{"n_layer": 14, "d_model": 256, "n_head": 8, "n_kv_head": 8, "head_dim": 64, "d_mlp": 1024, "vocab_size": 8192, "activation": "gelu", "norm": "layernorm", "norm_place": "pre", "norm_eps": 1e-05, "positions": "learned", "qk_norm": false, "attn_scale": 0.125, "bias": "none", "tie_embeddings": true, "parallel_block": true, "init": "normal", "init_std_qkv": 0.0224, "init_std_o": 0.00424, "init_std_up": 0.0224, "init_std_down": 0.00424, "optimizer": "adamw", "lr": 0.00183, "beta1": 0.9, "beta2": 0.95, "weight_decay": 0.066, "lr_head": 0.00652, "warmup_steps": 475, "schedule": "wsd", "decay_fraction": 0.581, "decay_shape": "sqrt", "final_lr_fraction": 0.05, "batch_tokens": 65536, "seq_len": 256, "doc_mask": false, "train_tokens": 369800000, "steps": 5643, "dataset": "wikipedia_en"}
MLP neurons of a small language model. Each row is named by its layer, matrix (up: input weights; down: output weights) and neuron, and shows model dimensions 32-127. Each number is 50 + 15 x the weight over its row's rms, rounded and kept within 0 to 99.
After each neuron's rows, "fires before" lists the tokens most often just after its 100 highest values on Wikipedia text that the model never trained on.

L3.up219:71 24 39 53 57 75 63 57 60 23 42 37 14 61 50 38 59 72 07 62 30 73 66 53 50 24 38 60 43 37 50 58 57 55 50 55 77 69 48 78 23 34 72 50 38 48 59 35 33 61 40 32 61 30 54 42 43 37 38 32 55 34 61 58 27 44 46 52 62 32 61 37 47 54 27 35 73 50 26 42 25 19 56 60 79 52 62 73 64 61 49 52 74 44 42 77
L3.down219:54 51 59 96 72 43 67 39 59 40 76 44 46 75 40 49 57 64 59 48 38 54 49 55 47 16 70 56 50 60 59 57 27 57 33 66 58 36 57 52 26 53 55 58 49 37 72 58 38 56 39 36 58 41 68 54 56 55 41 42 43 25 62 50 36 36 57 54 35 47 78 52 35 67 49 37 54 45 52 59 41 43 32 37 57 56 63 72 62 63 58 59 55 36 60 38
fires before: "\n", " The", " He", " In"

L6.up924:57 22 56 50 54 59 61 50 50 61 05 49 02 58 39 43 58 69 54 69 34 69 56 21 63 30 63 59 60 37 81 69 27 33 43 44 61 42 41 24 51 40 44 64 08 53 45 36 52 36 29 41 28 41 39 47 35 49 24 40 51 83 46 60 53 68 50 39 55 70 54 32 64 49 48 53 53 48 53 68 46 29 30 47 58 53 52 52 54 87 33 41 66 45 12 54
L6.down924:24 62 71 70 45 42 21 60 46 66 65 40 49 39 49 53 56 51 11 47 43 38 60 73 71 63 61 68 63 77 18 53 30 63 37 45 63 32 39 53 72 27 39 54 73 47 73 51 49 66 63 53 51 34 71 57 60 40 52 32 33 64 54 57 46 50 41 72 38 49 50 65 62 48 61 66 74 49 40 61 36 53 68 59 59 55 56 53 59 20 34 65 40 43 73 57
fires before: "5", "4", "7", ".", "8", "3"

L9.up67:48 55 22 57 72 59 39 42 55 59 34 55 47 42 35 37 53 60 18 42 44 51 46 66 54 71 43 21 61 33 51 36 30 64 08 43 54 43 36 41 60 84 58 12 15 81 57 91 47 63 66 51 60 71 10 57 54 29 43 53 27 44 59 35 62 39 70 44 62 51 64 45 68 61 42 45 63 44 53 55 50 41 42 29 47 82 42 61 49 34 42 63 50 58 68 63
L9.down67:64 32 12 45 26 24 51 53 41 50 61 50 63 54 51 38 24 61 46 53 68 78 21 34 32 32 57 40 73 56 55 46 60 39 48 42 24 53 75 44 52 45 30 64 42 67 57 58 70 72 46 15 76 56 35 70 69 45 34 45 74 26 48 52 53 54 58 48 40 52 44 46 03 38 35 65 55 46 25 62 54 53 51 59 68 30 70 49 33 50 49 48 54 52 47 08
fires before: " of", " by", " for", ":", " in"

L8.up893:62 58 54 49 59 53 35 52 52 63 46 57 25 51 40 41 69 69 39 68 77 51 42 69 37 53 69 41 37 45 59 70 24 27 41 45 72 26 41 40 44 80 39 50 61 46 74 66 57 37 34 49 31 32 60 52 68 28 45 44 38 71 63 40 65 32 61 43 28 47 50 40 49 71 44 71 44 39 07 57 31 38 44 37 51 88 54 60 40 83 31 35 46 43 25 52
L8.down893:47 75 52 63 55 66 40 55 30 71 57 42 52 39 45 54 29 62 47 55 74 47 45 64 36 57 52 39 48 65 45 49 54 56 42 64 56 55 86 41 53 68 60 54 68 53 75 82 44 34 50 46 56 46 58 39 30 29 53 54 53 70 53 41 50 30 59 28 47 57 58 40 64 75 48 72 65 58 30 53 18 69 24 42 27 64 31 43 64 47 59 73 15 49 65 28
fires before: "9", "7", "8", "5", "6", "born"

L6.up467:43 50 23 43 70 29 64 74 45 66 36 56 62 21 49 68 39 59 40 63 41 58 57 37 46 58 41 70 39 32 67 55 38 55 28 66 45 58 44 25 31 68 79 39 40 43 46 63 34 76 41 57 54 30 55 65 43 75 18 61 37 66 52 67 42 67 65 85 72 61 56 53 79 65 59 71 41 63 48 50 64 61 63 58 38 33 74 43 71 77 32 61 43 41 61 42
L6.down467:77 04 48 44 58 48 48 19 33 28 40 60 63 60 49 42 35 66 27 36 32 52 62 63 55 57 31 52 31 65 55 51 72 38 48 55 37 22 55 46 23 42 53 52 31 54 67 51 46 57 23 80 54 33 72 75 77 73 38 57 59 40 71 43 46 54 90 58 44 26 56 60 48 40 45 40 46 45 39 46 48 60 43 88 68 41 56 63 73 65 54 46 37 79 50 61
fires before: "==", "\n", "s", "===", " =="

L3.up362:53 36 29 34 74 40 62 48 55 49 72 43 44 65 49 42 78 46 22 63 52 68 49 56 58 48 52 80 60 33 56 80 29 53 34 47 59 31 19 55 30 68 47 29 26 54 69 68 27 76 54 28 62 40 32 59 32 34 36 51 27 39 44 60 54 17 62 45 46 51 48 37 51 65 55 39 41 55 55 23 53 37 40 57 57 60 58 49 85 61 37 53 72 55 49 51
L3.down362:65 24 70 00 67 70 32 42 64 29 55 59 50 26 51 32 55 48 57 21 61 56 31 24 48 53 46 42 22 44 53 44 44 83 59 38 62 46 45 68 42 66 44 51 45 50 55 52 21 59 64 36 53 54 34 33 26 34 68 48 54 68 42 50 54 73 59 42 57 54 19 46 50 72 43 56 48 77 72 61 43 54 62 55 37 53 62 61 46 55 38 61 52 86 58 54
fires before: "-", "\n", " /", ":"

L5.up896:82 23 35 54 46 56 32 67 74 27 39 24 44 65 41 65 76 50 39 47 45 37 79 67 56 59 61 65 54 59 36 57 39 66 44 27 68 35 51 59 42 59 64 28 51 73 59 91 39 72 59 61 49 62 58 61 46 42 45 48 38 70 51 62 54 47 67 37 65 27 54 60 53 41 49 25 72 61 28 54 52 59 34 45 72 65 45 44 59 40 50 09 46 66 41 39
L5.down896:51 65 61 47 78 34 52 44 36 61 60 52 45 52 41 29 64 44 77 45 50 49 49 54 43 50 66 18 36 23 64 44 49 26 62 62 45 50 63 56 40 45 43 67 40 36 29 26 66 29 35 53 53 67 43 53 72 27 83 60 86 50 42 52 41 55 47 71 51 70 44 62 44 56 73 41 53 36 50 50 62 36 63 61 56 46 53 62 41 70 60 73 80 58 54 76
fires before: " |", ":", "\n", " and", " for"

L5.up923:49 48 33 48 68 59 65 54 66 58 77 15 46 41 50 46 48 45 34 76 08 63 73 46 39 37 30 59 43 33 40 66 41 80 56 53 60 99 34 32 22 57 80 68 42 52 53 47 26 73 50 33 65 33 74 71 39 52 32 45 39 68 41 32 51 57 35 47 51 39 50 57 44 47 44 60 53 47 67 56 53 36 44 56 28 59 62 65 44 58 31 51 60 54 45 77
L5.down923:71 47 36 53 34 55 46 74 33 40 47 63 49 63 44 70 39 43 35 40 50 66 59 58 36 57 36 59 44 24 61 66 47 82 55 18 58 57 53 41 56 78 60 27 42 65 50 42 51 42 57 54 32 38 58 60 58 60 55 70 30 59 53 36 36 67 84 57 76 31 51 75 68 20 67 37 42 49 44 58 68 59 32 22 50 26 52 59 51 29 40 51 39 42 45 42
fires before: "\n"

L8.up962:62 52 56 53 47 44 60 32 44 74 38 56 61 51 80 48 42 63 35 51 61 90 54 52 44 64 46 38 55 50 57 47 57 77 46 39 45 72 36 39 31 73 75 32 53 61 43 63 35 72 54 21 58 49 39 61 28 41 06 40 23 62 37 50 58 80 53 54 27 33 69 50 35 19 44 56 54 45 26 45 44 53 64 25 58 43 23 20 83 52 32 51 31 45 80 42
L8.down962:49 46 87 61 88 61 25 65 60 55 54 68 31 62 44 57 43 50 69 21 31 40 65 67 55 49 42 62 43 28 42 80 37 67 46 64 27 22 68 70 49 82 52 34 60 48 43 42 42 45 29 91 66 35 65 40 61 64 60 45 45 28 29 23 51 55 63 58 50 29 38 52 56 37 51 68 70 49 83 26 47 50 47 61 27 37 37 53 22 59 90 74 40 54 44 39
fires before: "\n", " (", " ", ";", "-"

L6.up121:45 37 47 54 65 31 34 56 55 58 66 40 71 42 63 42 70 57 06 48 53 75 58 34 26 46 18 68 42 23 54 98 53 51 38 83 57 66 56 48 41 60 40 36 44 38 44 55 21 87 59 33 71 44 42 58 46 36 35 39 49 67 34 47 48 41 56 55 57 50 55 31 56 78 27 49 41 48 54 57 53 29 11 56 76 51 66 60 45 47 42 56 43 50 31 37
L6.down121:57 44 57 71 63 70 43 73 40 56 51 44 82 78 48 51 64 65 52 35 58 59 64 58 47 64 63 37 26 30 50 63 55 72 65 33 55 61 72 37 58 51 52 31 38 48 69 26 34 57 25 68 39 33 66 37 43 93 54 32 46 59 78 50 14 66 61 78 56 29 78 49 66 45 58 34 61 51 79 63 96 44 45 39 74 53 64 58 65 51 43 66 45 48 75 49
fires before: "\n"

L6.up712:73 48 33 54 63 33 62 21 32 32 98 51 60 73 54 53 38 64 25 72 40 76 51 30 77 43 56 65 57 39 36 60 45 69 44 65 27 30 39 36 15 34 61 41 58 36 35 48 36 81 64 32 60 42 23 25 68 51 28 61 31 36 62 43 58 46 33 58 53 54 47 35 54 38 53 52 34 33 40 50 35 10 59 51 59 22 45 46 45 55 41 43 89 50 59 70
L6.down712:68 27 52 74 34 29 49 70 41 51 66 76 56 48 49 53 69 48 67 87 51 59 34 40 38 54 28 42 70 52 69 45 33 37 27 32 42 82 41 60 37 55 64 46 25 47 47 45 61 51 54 43 35 64 57 72 59 64 47 36 57 34 55 27 28 35 65 40 42 52 13 34 54 48 61 47 47 31 65 54 57 40 57 65 36 54 44 69 35 47 55 47 50 46 49 40
fires before: ".", ",", " and", " of", " m", "\n"

L9.up650:37 22 55 53 46 39 43 41 57 33 37 58 40 35 48 85 64 43 46 34 28 55 73 55 33 41 35 54 70 39 44 68 54 54 62 71 72 40 13 20 46 50 66 29 33 28 79 36 47 62 28 51 75 50 62 78 52 54 57 48 66 45 41 55 49 49 62 46 67 82 53 44 73 40 58 54 59 57 46 51 26 61 20 54 60 40 51 55 39 60 53 55 39 24 41 55
L9.down650:26 51 55 63 67 25 66 35 88 58 37 34 70 23 71 46 66 35 42 82 63 80 46 73 53 65 66 72 58 37 40 49 42 71 62 34 48 51 39 64 33 34 47 83 67 36 60 57 50 65 59 50 38 39 30 23 35 73 64 54 70 52 57 29 58 62 66 54 40 48 40 29 52 24 48 55 49 37 52 62 71 49 45 48 58 70 77 40 49 38 45 81 54 50 62 61
fires before: "9", "0", "8", "7"

L8.up825:64 42 57 55 78 41 54 19 48 71 72 68 22 52 51 61 79 78 37 38 47 74 63 43 46 35 38 49 06 49 28 65 46 79 07 61 90 50 45 55 37 73 68 26 32 49 60 51 39 59 71 54 67 38 62 44 48 35 45 40 45 19 65 33 31 34 62 23 48 27 62 51 42 58 42 40 50 50 38 47 41 45 36 42 69 35 50 83 69 43 58 46 77 40 38 63
L8.down825:32 52 45 93 55 63 72 32 57 61 58 59 41 61 64 38 54 73 50 29 52 62 55 48 51 41 37 49 56 38 71 57 52 58 36 61 57 53 54 35 69 34 45 36 36 44 52 55 64 57 39 50 65 24 52 50 66 67 39 58 51 43 49 37 38 52 35 42 63 49 50 55 43 48 51 55 49 70 49 62 50 61 55 21 46 50 47 54 80 50 48 41 60 31 35 60
fires before: "s", "\n", "t", " He"

L6.up328:48 41 65 41 77 57 79 52 46 47 78 57 57 62 67 70 63 89 33 48 19 61 38 25 34 47 35 60 30 15 53 34 31 83 44 44 64 80 48 60 37 39 65 41 44 41 50 38 45 73 49 46 77 56 12 35 54 30 27 51 38 27 39 53 48 57 51 43 56 42 63 42 37 54 15 22 40 58 68 59 53 41 41 37 32 52 76 50 62 76 40 66 59 56 56 43
L6.down328:43 39 56 74 40 50 40 89 33 44 41 69 57 62 73 29 49 40 47 49 53 55 53 50 36 51 19 71 60 31 55 44 56 51 33 45 62 56 76 30 43 64 63 53 52 49 48 45 50 47 60 53 26 48 77 55 35 33 51 60 35 31 30 46 40 51 33 72 24 69 93 38 70 78 63 49 29 65 55 76 38 91 45 46 55 39 41 42 36 65 52 18 25 27 29 71
fires before: "\n", " ", " —"

L6.up341:44 53 32 53 78 55 61 23 38 48 73 53 56 35 50 52 33 78 50 41 27 78 54 56 29 72 47 74 51 29 51 60 62 56 19 55 54 56 49 33 22 43 56 47 53 63 76 45 62 72 46 37 48 26 50 32 45 38 51 55 45 50 51 56 60 27 61 28 32 51 63 50 45 47 19 38 45 41 27 38 41 32 33 78 64 40 57 61 49 78 20 46 62 45 61 74
L6.down341:57 53 32 80 48 46 27 46 46 56 61 50 83 30 53 64 61 31 58 57 47 56 42 55 61 54 46 47 63 46 31 23 48 50 34 62 53 39 56 25 69 45 42 56 66 51 30 92 72 59 45 62 44 75 42 52 57 58 35 48 26 41 56 44 45 87 36 51 58 55 55 46 81 41 38 50 45 51 42 57 36 64 51 41 39 54 21 44 28 70 51 16 55 28 57 61
fires before: "\n", "0", ":", "s", " ("

L5.up220:59 47 37 50 46 45 65 52 41 91 55 60 56 74 47 36 57 49 36 53 51 37 72 75 68 49 45 36 27 52 60 48 46 42 30 50 19 67 41 42 56 62 59 33 57 47 35 71 41 59 54 51 57 54 55 99 45 58 30 66 64 69 73 30 55 49 69 46 63 61 47 54 62 72 65 77 62 62 37 30 47 61 65 70 46 25 66 45 34 71 43 58 68 49 80 55
L5.down220:56 51 41 51 68 77 29 51 55 40 53 49 36 70 36 70 46 54 29 55 50 68 71 43 53 65 74 62 25 42 87 26 83 44 55 23 57 52 62 51 53 27 62 35 53 44 58 77 52 47 59 48 50 47 51 34 50 44 48 36 26 31 39 41 54 64 45 22 32 48 53 53 35 78 50 28 61 32 45 23 64 63 53 58 40 60 64 43 66 71 34 25 51 32 80 38
fires before: "s", "==", " ==", "ing", ":", "8"

L5.up229:50 26 68 47 50 41 53 50 68 65 21 58 32 57 50 17 56 49 30 66 58 76 58 49 57 48 38 75 44 63 62 47 73 66 54 57 72 83 37 61 51 13 54 32 58 59 40 45 36 49 37 38 56 57 15 51 36 51 61 54 34 76 65 31 56 44 48 69 22 41 54 38 58 43 39 25 59 74 41 38 35 58 56 37 61 15 56 63 79 56 29 53 54 39 45 52
L5.down229:55 18 49 34 63 42 62 61 40 52 40 61 60 59 51 65 31 50 52 64 54 44 49 46 29 63 54 58 76 39 36 37 45 39 37 16 26 48 69 51 51 54 71 26 64 54 37 62 61 77 30 47 46 23 73 47 45 43 42 40 45 32 42 59 62 41 28 62 71 26 28 79 40 61 64 47 35 57 16 69 27 33 55 80 62 34 44 59 52 44 44 38 45 78 54 55
fires before: " ", " —", "\n", " |"

L3.up506:26 38 45 51 44 24 37 47 63 32 39 68 55 52 87 18 17 39 42 34 37 78 51 56 33 76 74 76 49 65 52 55 56 33 24 51 42 49 41 51 61 75 51 66 50 32 35 51 49 73 43 37 36 55 43 66 22 26 44 32 64 34 56 61 38 32 58 47 42 71 50 49 62 66 51 37 46 38 37 15 29 38 46 38 66 60 54 43 68 43 33 67 62 50 44 61
L3.down506:55 37 37 45 70 63 38 55 76 74 41 45 50 41 54 56 30 51 34 47 54 78 28 48 49 35 62 82 43 18 45 68 56 69 60 57 63 64 51 72 35 54 70 59 50 84 81 43 48 51 24 63 43 52 45 32 35 61 50 27 27 53 34 34 30 59 63 40 62 56 46 30 52 66 70 33 58 41 33 19 41 63 50 34 49 38 48 49 30 56 66 38 28 60 44 48
fires before: " |", " /", " ", ":", "\n"

L4.up707:21 37 27 52 33 25 66 76 55 39 59 46 69 44 73 14 23 49 37 35 28 47 59 63 65 67 43 69 51 66 64 76 43 44 24 51 37 29 35 78 57 45 64 41 66 38 51 69 33 52 41 42 35 50 33 55 25 66 48 53 77 55 33 61 52 51 37 46 32 53 47 27 65 66 18 50 41 78 52 64 52 65 73 56 52 42 68 44 79 72 40 45 44 63 51 63
L4.down707:41 33 32 45 71 59 54 53 46 34 55 28 51 50 37 71 56 52 40 55 78 45 76 43 73 48 57 35 38 55 43 53 68 51 67 79 75 29 40 35 21 38 49 47 67 72 64 49 62 40 45 70 64 47 50 69 56 80 39 32 72 78 35 50 38 59 55 64 40 40 54 35 52 61 33 20 65 47 12 24 70 50 31 40 67 75 51 42 75 42 71 31 44 67 78 72
fires before: "==", " ==", " |", ":", " and", "s"

L5.up627:66 42 46 44 73 35 80 64 50 72 64 57 48 64 41 60 95 54 50 71 85 45 28 49 60 44 55 38 53 56 63 43 26 45 40 57 46 32 65 29 41 50 35 61 23 31 72 57 53 31 68 53 62 53 36 21 48 23 43 42 57 45 58 66 37 47 87 49 20 73 52 21 74 68 73 23 55 40 26 47 51 65 46 45 67 48 66 56 37 58 40 82 36 56 48 38
L5.down627:36 42 53 51 39 57 33 41 79 32 52 31 34 32 76 43 34 46 43 31 21 44 59 58 61 41 73 71 54 85 47 61 42 51 55 20 51 71 21 71 39 49 69 37 67 54 31 41 80 74 44 45 13 33 53 51 49 81 45 56 64 36 54 37 56 58 28 36 57 27 43 52 63 23 35 50 31 70 51 41 60 37 64 52 51 75 55 52 75 48 55 40 52 40 59 62
fires before: " ", " of", "3", " was", " the", "."

L6.up385:56 56 60 51 58 43 53 44 28 29 47 72 65 52 61 58 34 80 48 76 30 78 61 35 77 37 39 44 56 31 44 26 40 61 40 31 68 34 37 36 61 64 35 57 46 41 43 54 37 39 40 41 57 64 38 39 41 22 00 50 40 39 73 69 58 67 57 35 73 14 47 50 66 38 45 51 58 41 82 31 56 29 22 50 32 68 57 43 73 57 55 53 70 54 49 49
L6.down385:51 76 51 50 50 56 41 62 36 41 41 77 59 46 55 40 53 56 42 45 42 67 33 59 33 45 31 59 43 26 63 32 57 57 61 66 33 47 73 42 79 37 43 36 53 45 59 30 38 43 48 58 53 47 63 43 45 32 43 48 45 08 47 71 51 58 21 76 18 54 85 56 59 45 54 50 47 67 72 57 46 79 46 73 32 43 37 56 40 72 55 24 41 25 23 69
fires before: "\n", " ", "–", " —", "."

L4.up178:64 44 41 52 49 55 46 16 34 45 48 46 70 27 64 42 23 54 30 45 38 32 76 63 50 61 60 63 41 60 40 47 54 73 57 58 54 29 40 63 56 74 55 54 67 21 53 63 39 69 51 35 46 55 49 53 46 21 36 50 45 33 48 73 51 59 51 58 45 12 47 56 50 55 55 32 82 36 30 49 80 47 34 30 70 58 30 30 68 62 34 47 57 57 52 24
L4.down178:46 61 59 59 41 54 59 47 60 64 21 83 43 35 50 45 62 64 77 50 60 58 42 40 21 17 50 42 55 38 70 53 58 25 43 63 17 49 35 38 57 35 39 49 45 38 50 55 48 26 33 63 69 63 36 49 55 53 40 40 63 69 60 73 58 67 66 61 49 66 67 39 56 64 49 81 44 52 55 46 50 49 78 60 45 32 40 41 55 53 57 78 50 42 55 57
fires before: " ", "\n", "0", " —"

L4.up63:44 55 50 51 39 39 72 82 38 47 74 52 58 55 54 12 58 42 37 64 60 38 30 63 36 63 44 38 54 55 71 62 27 30 05 40 49 58 45 63 60 70 62 54 46 62 64 73 30 60 64 69 50 62 18 73 60 50 48 41 17 41 53 35 42 10 83 68 56 63 42 51 81 52 62 43 38 17 67 45 52 69 44 51 39 43 67 33 76 66 33 41 57 34 54 70
L4.down63:53 26 45 48 48 27 50 36 60 47 51 42 46 60 52 20 12 55 42 65 48 71 63 38 65 42 69 57 39 46 34 26 89 66 64 61 54 22 66 44 63 30 47 40 53 54 98 74 37 70 56 55 58 61 38 58 54 46 36 54 47 77 41 21 55 51 31 49 29 42 53 60 55 54 54 49 38 16 31 56 70 71 58 73 43 44 78 32 48 43 80 35 60 58 35 53
fires before: ")", ":", "==", " career"

L5.up634:75 57 41 48 55 43 45 44 60 32 49 35 81 61 40 50 55 58 43 52 53 53 45 59 72 61 46 62 34 65 52 56 85 40 40 21 51 41 40 62 44 52 35 45 62 33 35 66 44 59 62 42 58 68 52 38 51 36 47 26 33 47 69 66 58 17 62 51 03 42 53 07 84 51 70 20 78 46 22 47 27 48 56 74 64 76 55 54 47 46 27 30 84 57 46 46
L5.down634:32 67 64 66 27 18 27 51 46 26 31 67 33 40 99 46 52 31 56 74 43 47 48 35 37 33 56 39 78 64 48 53 17 52 38 70 67 80 55 42 39 56 73 31 27 65 54 26 77 20 35 46 37 45 51 35 74 27 67 82 60 48 51 47 36 39 49 52 84 46 80 75 14 60 45 63 51 73 63 36 71 54 41 57 39 46 42 54 55 42 54 65 51 51 58 60
fires before: " |", ":", ";", " (", ",", "8"

L5.up245:41 44 43 56 68 48 34 65 38 38 50 37 37 71 50 42 34 69 38 46 40 79 26 75 59 31 44 58 49 34 53 58 52 55 24 58 54 50 56 46 45 45 55 20 56 51 35 58 34 68 61 59 72 30 38 66 49 36 53 84 31 40 53 43 51 13 51 63 48 62 45 33 73 58 32 38 57 24 55 62 42 44 39 73 42 28 70 56 33 58 44 70 77 61 80 31
L5.down245:48 58 55 53 70 58 44 57 54 43 22 81 64 33 60 73 63 69 35 45 55 40 81 58 58 51 40 41 24 40 52 37 81 33 60 48 75 55 92 14 60 48 64 52 32 67 81 44 50 24 33 49 71 65 61 29 72 52 39 25 37 65 62 52 26 74 50 51 59 44 63 45 51 38 44 39 58 62 41 51 38 69 16 46 64 40 42 48 46 39 34 57 49 44 60 66
fires before: "\n", "ably", " of", "gon"

L4.up370:59 49 18 44 66 41 57 22 44 65 26 39 32 33 58 49 65 54 27 56 37 76 50 51 60 26 51 99 42 39 61 43 48 56 47 57 49 47 40 55 24 29 72 51 37 47 58 38 44 44 33 48 67 61 44 39 37 18 64 53 26 36 75 66 16 47 50 53 49 48 52 31 64 37 46 28 44 66 24 30 41 32 49 63 49 60 58 58 83 65 41 73 67 50 44 71
L4.down370:60 30 43 44 31 31 49 53 50 37 64 45 63 67 79 60 36 38 23 78 75 49 44 50 69 48 61 40 56 52 42 47 53 61 53 57 46 35 92 30 46 30 57 29 47 49 49 43 56 62 50 50 51 24 49 52 65 62 39 56 56 52 46 46 36 28 44 63 62 30 38 80 63 53 45 45 56 59 36 45 62 74 26 86 74 31 28 33 28 55 45 45 49 61 60 45
fires before: " (", ";", " /", " |", "\n"

L8.up408:47 51 14 42 51 46 47 48 70 39 59 44 60 37 64 62 40 39 46 63 61 93 66 50 54 50 47 53 71 46 40 61 42 69 53 52 43 70 16 69 51 65 62 44 65 53 28 79 45 56 58 57 38 45 27 46 35 60 29 07 34 38 22 60 65 65 36 42 34 27 52 45 29 39 36 38 68 63 49 22 51 52 63 50 45 62 34 43 62 51 42 42 48 52 60 29
L8.down408:54 79 83 46 68 30 56 54 55 35 68 34 17 59 48 62 36 60 65 58 68 61 56 45 39 62 62 61 70 54 41 41 19 49 52 67 45 55 73 24 59 39 54 25 65 26 35 32 70 35 66 37 46 35 47 54 52 44 60 37 72 65 57 25 21 46 63 68 24 43 61 47 67 43 52 65 56 61 67 59 56 58 81 74 51 34 36 44 45 58 75 57 57 55 79 25
fires before: " /", "\n", ")", " |", " ("

L9.up88:51 69 75 40 63 48 42 44 46 56 60 60 81 65 53 55 72 57 37 42 59 73 73 31 60 37 70 30 47 22 62 82 49 56 44 55 35 63 50 34 23 63 32 41 40 39 42 49 06 55 54 58 72 51 29 60 37 70 44 50 53 65 41 50 52 69 60 50 49 51 64 49 52 48 60 49 63 39 69 33 71 25 17 60 64 35 43 40 41 54 39 46 31 55 40 49
L9.down88:40 52 53 57 25 62 46 74 37 56 57 75 57 33 71 40 46 44 29 53 69 63 60 37 40 65 52 25 60 62 46 72 58 50 52 64 59 56 51 34 44 33 55 44 52 34 47 23 40 27 50 52 57 18 66 49 73 66 24 38 57 44 70 51 35 81 63 22 58 64 65 42 43 49 72 63 46 34 66 63 87 45 21 48 60 44 49 57 49 56 36 54 15 45 52 36
fires before: ",", "\n", ".", " |"

L6.up211:51 28 43 51 57 39 43 52 54 60 55 22 57 47 39 55 50 54 37 33 34 54 51 64 48 59 63 67 24 68 51 71 43 71 39 65 58 63 38 76 57 60 36 50 56 46 59 52 33 37 50 45 53 56 49 47 65 50 64 20 44 31 42 68 24 46 86 43 37 42 56 43 77 64 21 47 34 32 34 56 52 38 35 83 62 48 84 76 54 63 47 61 57 50 74 72
L6.down211:56 44 55 52 69 39 19 40 71 38 46 42 45 56 55 53 71 57 46 58 67 47 39 49 38 55 43 61 58 60 43 27 29 62 18 71 58 34 53 44 67 31 52 46 77 35 39 57 58 37 53 65 63 35 72 65 76 74 33 43 60 74 65 54 37 49 40 56 40 68 61 48 57 46 42 72 41 52 61 65 47 30 48 68 75 57 37 66 62 34 27 36 40 38 52 42
fires before: "s", "re", "ve"

L3.up537:62 52 17 52 67 77 75 35 62 49 41 47 75 60 74 53 40 45 40 21 24 61 71 76 64 55 72 54 63 58 49 79 69 51 53 81 65 38 42 52 44 47 52 26 67 67 56 39 52 81 51 27 56 47 41 72 42 42 53 33 69 77 26 44 53 24 63 20 35 48 47 62 61 54 47 62 49 56 34 39 50 58 47 63 68 26 70 52 59 54 66 46 64 46 67 72
L3.down537:94 58 50 45 58 35 57 49 48 36 64 61 26 45 34 52 34 57 51 41 75 77 38 41 21 35 58 42 35 65 35 25 85 41 56 19 48 64 63 39 50 41 38 46 50 35 45 61 60 16 63 43 65 75 48 16 76 54 48 60 44 72 46 27 59 77 50 39 50 41 60 46 43 49 51 47 44 67 60 50 40 29 42 76 28 64 53 50 55 16 63 47 37 46 72 49
fires before: ":", "s", " to", " |"

L6.up753:55 36 34 48 55 53 77 70 60 49 62 40 73 71 34 60 89 53 13 57 38 61 36 28 45 24 64 61 28 41 56 52 30 40 65 64 65 80 54 43 23 70 41 29 22 24 53 32 35 62 51 43 65 79 18 31 02 42 35 38 35 59 42 63 18 20 57 39 61 40 53 40 43 57 44 36 42 66 47 43 34 42 48 42 68 58 67 45 70 57 44 67 56 54 65 54
L6.down753:61 56 52 55 52 52 34 61 43 40 39 65 65 52 66 40 42 60 56 55 42 65 45 45 50 47 22 54 55 28 70 52 55 44 34 76 63 36 64 54 45 66 74 37 26 37 49 16 67 34 42 40 65 54 67 70 42 55 51 25 51 37 61 44 65 49 39 48 55 64 59 28 61 50 56 61 60 27 42 50 41 63 48 68 13 42 24 33 29 73 57 51 55 47 17 33
fires before: "\n"

L8.up404:42 50 39 43 62 54 43 42 34 49 51 57 70 28 68 50 34 45 36 45 43 60 52 36 58 70 35 48 48 12 70 53 50 67 16 42 57 32 57 51 58 47 21 27 31 49 41 74 55 48 35 47 67 45 58 47 72 33 26 61 44 39 76 41 31 47 60 30 60 58 49 50 72 53 41 50 82 67 31 40 25 57 27 49 48 30 44 62 29 64 51 73 58 55 49 75
L8.down404:63 57 23 49 50 59 39 96 43 46 43 43 28 46 60 64 42 48 40 36 50 77 66 45 25 57 24 59 62 16 65 45 33 48 46 55 66 58 65 71 61 46 32 53 20 50 40 40 65 62 46 53 54 31 53 80 63 30 60 54 50 47 76 39 72 73 61 40 32 40 26 62 52 35 36 66 62 59 67 56 38 53 66 15 45 37 31 70 51 40 48 76 36 26 44 33
fires before: " of", " as", " to", " for", " from", "ly"